Weights of a small GPT-style language model, trained from scratch on English Wikipedia: width 192.
MLP neurons of a small language model. Each row is named by its layer, matrix (gate and up: input weights) and neuron, and shows model dimensions 16-143. Each number is 128 + 24 x the weight over its row's rms, rounded and kept within 0 to 255. Numbers have three digits each. A neuron's up and down rows have the sign that makes its largest values positive.
After each neuron's rows, "fires in" lists the words (lower case) most often at its 100 highest values on Wikipedia text that the model never trained on.

L4.gate382:127126179161127131064090126108123156154112179120150129134116124169131177140139135152117119150166101109145101119130139117072069111132108080112132140094086174163091127123123179121089131166114139152115095129145116124116161136141173112188067121137206119118097138107167104134136126104178103131117089128133155127115144086134136115164163104164138118140132097144141162140122129127095134110139
L4.up382:145082115105119090167148144108130142118132113096143111118172146111157161136129163099126110142170108128115115141178124127160146114117144136113146155101164144140137128138118146163175134135114102095154124138104172080160114169141131126178128119130121101116164121119128128186105133108153120069130096155146155128136077118153105095113133110115122134105143126115119134121119133125122096128115
fires in: "have", "has", "had", "having", "valentine"

L3.gate217:148081134134126143133089188131121097089126118139187069095125138154116129087137114145162094139125135109106138122097132133147152151151103118104131152140143129112125157127084125127144162142101191136117147106154080100164118120115146131141145097120116115104201142144101095155124090144127133108116106120105119123123176102115117065146139160104115101134115107137176106139166134126128107123132
L3.up217:127107121102123133158153137123101115096149113142111088127101106141106132120104121147128078103132122119090126121115116127127147089117128088106134127125160101148136120133126127176109134168148136122141121126135131132163110120117133147123129117153132141122157100103157111126123116148139120137147108117150152115128145125142119080176125091115157095120178112127132087144092156163101119142094
fires in: "of"

L2.gate315:121134127090190094118116157135113156122128093096087157163146150128121127141134139086098132116164141112164139151127111146147110102162135142118088171166123128135153104113061133127145161099164155143120169114105126119132117135142080135139123093070101122144127155139181167136107088106125147139097144139172134104098112123157117138097062137113109165097121121144148137167136172122172131130172
L2.up315:117095140130139104086134076149107080130129154133141142153142123116148145096148173143141117112121130137159154160167138088085133125127146148121123085095101118118156140112133103143091123100110146115142133140114145147114094093180093149101132134086138175148137187153131094137141135151120131224150131110087149117150158128167140120102103130127113125103083164116102120109085136152104121089136
fires in: "into", "to", "towards", "onto", "on"

L10.gate421:130151099159147099087146130141121133115148173090145113112134073126116111101132115199174157140189163135140133157108145098120118110151109121174096138105155128146119152142128152134102132149150113135122155141133077142084143143122150127153158160129076149134171111128136162131142101116115123129135135126128148073109098152101105115105136101129085116096114091158134096114125119125075153140111
L10.up421:075112105134135088170131131099121134151118178117176101147158124147132118124157176172068103117116094159111168096120161111112143147146111126149089128099055182152141165080138119095144142119117121107108115118142117083138118163136136136161158093124139118131103117099130117104094112140132170151120155104155123126129135146128130140142134133138137153159153080132096119128119122129088124120105
fires in: "royal", "final", "national", "international", "main"

L4.gate310:125089130126138107129152141116139138152125139159137067098096096114128144151099139155119113125167100110107179128140090136142152091122105107128150131131198131152146141114131100152092146147142149143108185113139131151163139109104177111119099099125149095141146079114142105136099155132121143151113166089125155128128145093141113074125121132139172080161165087130115131142147156127137144145134
L4.up310:126123142159177110143182113148131085133154113133094127125140117100154145143117122131100099123129104136108118112165086128160133111131125130125157086137108119123141113130114095156136130168113111096170127100109150151134113113126144132156127127150101168160110160125123156132120133160095070133114124111132172155102133105111156130120123126135151130094140107184157108182114128123120104152135
fires in: "of"

L2.gate365:083127119126127071097120120080134095164124130156151137124124114101107154108140152138123124136109153136191131166123180121116096135170135110160121106109144100103132159099116130130093135126126161114147134128124155139097120131129137149115131147111137111203108164126171170163108133140115177137067154102083155136122114151134142142119168133150103121096160141113127157151124086131104140153158
L2.up365:133118168170099141109114164136175111115115120170144167147143082129119109127098133149161166122103116122151134150088126131094152161147157111095101125135112097144169145124117141129121124145137088137090122147128097098128135130135138155109134135128152142110143124081143139105180102129134170127123104081139134075129160123175064097090147098136074098138058139107164118116123104104165177119104
fires in: "against", "of", "for", "to", "towards"

L2.gate511:102109137097158139101126120087120103139149146120121126126128129136136127136116140087162127196132097150125171144118108135115102122165136156100131121141129121159123135114094109158141133125098150141109117158113148099181175123135117132108137099095144117153122089142127126142104155152133119081072111116146102118144169164162096153145114175128086117135169127136108091138102103121134132136196
L2.up511:123121106176140121127132139100139129168136121102124144115133141079131078094124125137180108122150103123149157158136149139108125159118099156159159118112129142121138096119112108119147171124112127107116124106135168171153136115161170116106138105124146121130146108170166133163104129158136130126107143168133123169129089129113127137144132147111123199132079164132120133119090131165136133152171
fires in: "also", "later", "soon"

L6.gate37:136145126102078105152084114132132116121117106127101112152170109112171076129105124126109145160145153133138100134080117157095127103145102152105118135129175133120170163158098150109092150157093155155150102157112093110107089120105116109152129141144138133156100117142068130119153098126118115134143081157116146163094141111136131162138117110161119097108106122082142171106128133117154120107112
L6.up37:126159164089171128159131124100106129128087101147101103123147153117127183148095138123109138147127156154123128107148127150136098139127142072138139110140123091182153116090131117135080119106146095145133146147122143119129127115158123146137128140181116145146133138132120133157113113108166116142125141149121157096089171140120094119103152109109122123114160116111158128096122147147152095114126
fires in: "microbiologist", "bacteriologist", "radiometer", "who"

L3.gate91:079142105115131131135137097138167142136118139156119164134098108155096091121103129103087095114198104153141114138110147129146105113155106136094108119133124136133084136114143114130133109080140132144112090166137127118171102139139140108116051134099177163096119173152135165158161148125150081105115127130150149128171105131110130130153112095136095115113127131101110143145120165114091115155150
L3.up91:133115112180106131114110121111114107136112120130102137099112129127123133093110130125109144103092114135125123128102109132168171179139109177142134155138106139154169152113117121118136176121121144185128107115108113121174141109071094112096152107119140104124145139134188154142131168092140119079082114134139137122145139114084124098106115126128117158097127077127115109102138114123149113172093
fires in: "were", "are", "was", "for"

L4.gate153:128087145093114134130128175104088130137141178148118086104091127131123106140169080162126124124192096133091127140113134105127086120120106191105114143103159151113073173113116117103138180151117109136129135131132149138112111132142118138138176117127154129177115165126122161110158130140126106152108146169118118133093157127132141125132131112216142105142112117119164145106109112120135116118140
L4.up153:094131126128118122099168132137083169132114131099149130162179087124138132143136151142101118152109146134133140098150170123134113153115125103135193083117145132148164104146117140157152152124090119143119154121110117130165097140118113145091109103117117095151139115109107089157132106122104110159094132115140119108130105177102134144145103148135148131124073122125079112107175138200142120120140
fires in: "s", "main"

L4.gate406:079139135136143159135138130176113123102096086150140143097108122161132081118105164171088145141148135105096108089094169103122120149101138110164099132109110161129137125135155122108092146083142153149139107150146076137114113113093152118114130135145118109116107148109085099124146138079147127143158132112123063058152142110136107127132157124170156109124151134121163162151131123162146094153125
L4.up406:122117167129155135141129137150116116105105121131130140108127121159140070110124155133107131128134141123112148092154126178144132120088139137132098103097101130135110133131125137143133151089149154123192088135144065113141139108135129116120123108177124148107136156113105125178136141119119151150099107138121109068146126127137098117122114149148156085126185139133160121159153128144150090156131
fires in: "was", "is", "were", "been", "being", "are"

L10.gate395:124112130085082135116140126108114134097130121080106146133128159121086136165131151135159158115129129115142117123093145118151142166138117107108118167124127085147102092111110153103134148122119156068109166129141145121133122160105156133164107111098099134118158154105158142082120132121127148140116099116131173131124131157181116130113110135163136122106166107147117093125096151149095089124124
L10.up395:132107138160129140104113158114109123130096147121121100139155136091120113110157111087115128124145126097103121136134148101141110161164144104108135136161165124111088133130087118124140133161185121117106086115130142131105121067089153148148119116112079148127138164115120166131125171124141114215170099122115119125130072164137128135117119150095146126114143122185102115092085135166139163118116
fires in: "number", "about", "august", "approximately", "april", "september"

L2.gate48:109159122136140144133150124181126128114130105098147106101115120125113131120177111177142092129111149086105124117129106155136138103123123115136085140156133100143103111153131129082139132125117125130154110092123106106124183146095144128139096155106120127137175146129100173141129148119153170123104136119099139083092126148115151092114167124156115120147134111130164098103103178138131103154136
L2.up48:121139164123147142164166150128113118133097166074149150123102140161129092138128120136115078138109160116116133118130151112147130044150083115131132113158110113127109146160126171129068169109107117124106135095115159103114109140105123151126123120133152163160146163119165127108101114134210174129135114165115138100104164118153128120147119117146117147130169113100111099145115143131109107135105
fires in: "series", "show", "long", "ten"

L2.gate171:123122131144151112070153144178111144152139121129139155132152150160129082144144136129179129137102115130125126123109086118074147134101139128165146118105104134127082126129101105175162128114088176074129115124139183164145132091128123113127144130148082163128038132154152123131153191114110139154153143098143134110148123147139126151144114133106106145158083102092113131115093107137132145145142
L2.up171:142126135178135113105127176128142126152101109115128145106125110156122073134124133124179142151101116144127121074087111120103123141114150149115096159109123137151106134167104145163128149095094152106115144125150143139187129106155148135135160125116137096121065131102156096143096179100084164113109132114129130096148151118141169149134126131120086134121101099113082120113116120112145122140104
fires in: "up", "out", "ended", "times", "uprising", "down"

L10.gate82:123109130174113089131133130143163108111104126117131165117133145097093115129129107153135102093153182144090139161165163113086135157119145134180124103140151139130139137141177133129155138137147175111104098107129108106144099122121130132094135131090150130147112154139189166077133083103128117136143112134117089137091100159175124120113146145120097109101159129159140126122109147164129136150120
L10.up82:109141115130118120145145191143143134109130117131124156118145132140164129104138118152147149106146132143117149076141187128113136150136115155117139143158133144143141134142140116176155137161135167107120142103105114145106110123137145122102105130119120123097111149117173112138119101117164109077150102140159162134156099106160072135133122146098163128115136095159148099157129105160146150120115
fires in: "august", "november", "july", "october", "september", "december"

L2.gate163:142127180092113111111121134141142092135129166148080151142165148121192179107139103131142115162136095099116169102122153129080153125146113117093124149097139121140125149085104151133110152089100105116086158097117162137106119145131145118129158124118120124118125140131150139121172150109162142126106153076112142090126170091149098144147167109131065107122098168137149128130090111145157106117119
L2.up163:143108127113125095101110162095113118105142143106113102129140125152137125097152123142172094163123148132097166156121152104080115143164162153123144114085133100122143138095100120137132145123107092109139154101126139130120146161125137176162135139119106123137136132146184127169129102147145196129144117139107096145126182114159086134133140120114088121126111133150158117130095158126117164093151
fires in: "at", "up", "down", "to", "into", "uprising"

L2.gate419:095120119140118124096154154138090151142126126127091176144146135089162141113122159146132142115170162146130088111143103054134141137145130121155128131119123132108084131149120116120138133118129150145079114130124099116162133091104146157101097094107119161118103108106150082128120120157114112177125114137137103111139143140094150113083163147161147147126128118130163105146113149133129107127132
L2.up419:114150117119089192084098138116133101153113128089083115124119195136154103131145081135137144146119107130162091088094126106127098154123121143130136100116111150147102099113139109081164116147102119125091132111119143107145126172110158102122101118108125134103107096120143118085149123121137126152135148126125145151141154097112118137102193137197163174127160101113154154096136175137089138125133
fires in: "included", "features", "involved", "includes", "featured"

L4.gate435:151146119135136103140080124123187100144098112136099135169126129135080139133126142088086093141124157126111170117118068116103134090174096082111134143116107131132085175132143161100148142198125111121121086141113111128157148149100139141133125150111135105111097129093135108174124159135144141144083120146145118119168157145134127118108104139104130099138124122107158104134103106107148149172167
L4.up435:150111103112126131148154118116094131112132123169142115097108161160126114134132097107117153108147144096101110108110128086115169119112122109160141106118171150102106080140116117178136155094114128138135145105130098130148110097134109114123165144104117172162128141178115120145177144141183133130148188088100149127114078125136077107099129120135144149140188089173106131156123116157130101109136
fires in: "also", "have", "are", "and", "has", "all"

L4.gate168:141090143095053151104093120140167121105144104094133123142140101125124124177154121125121181149171164149158111116080130157172109097127148113061131117123147164168119118163143155104123100126147124135127134109141088146110158107177113089114116098126117159136140118109141130095120119117131163140105102150106160143122146130076135154106098092114138109128104115179119092135092093097168088130157
L4.up168:118061116076144088070159137176119128174147123085138102104143101148128112124167159117157128116129116130123132156142095147123099135130172143135127147140144126108139074081154170119125157110129108120126151091134135057127107142151136131102124162100133149080082134142126137164121119124125164077119077153142114114128138129145142129094114193117140102163094149113135136143128138107112131113152
fires in: "on"

L4.gate437:131117135134135125111116102133100127146113167175096144142113096125096101132109097100109101148160104082123138143126140067113113102097121140143075101143136192133097136138096119136112138135116160151160110111180133101124118145128081135092137089156148135142154138131157097092167146128128150129158144142175153122104116137145122117111117154156106093154117135115130129131112103134116112170091
L4.up437:090118140143126151112149123121172088070113136196111105127097112150164138122127110131145130132097147114145143120158090138110135127114119136118136151111138131159124162112146110153128073120114173100113108124182120131122147119127140140116118127135115115098131136107165163135161174133104146133089093134122151111147144125056107109154071137109138097102099130120165103103130119104123115170158
fires in: "years", "year", "time", "half", "month", "months"

L4.gate43:118160132121117136091123109153152087122124100134111115107096137141112145113129111136120142158133118121145139150098136091104092163102113125125087151076117116129126161118128123108139172160129205146127115137147158128171149165117133164100120167114120111101087150098127124170116103120131100114149145095118131111151123138102093130127130150166083125153116125154138106178112114145132138144109
L4.up43:119088120116094188066119117153130114122139143136089105161091114129131103127123095135158136119142095155104103158146122135134134169155158127126131134075118121139131171107152130141144124128156134110148114116115109149104143145146126167139119162083115117112103113128126120112142137142122130107168186095153178109179116163134115130122139101140093096152090096150126144117148100117095099129139
fires in: "years", "of", "war", "was", "pld", "year"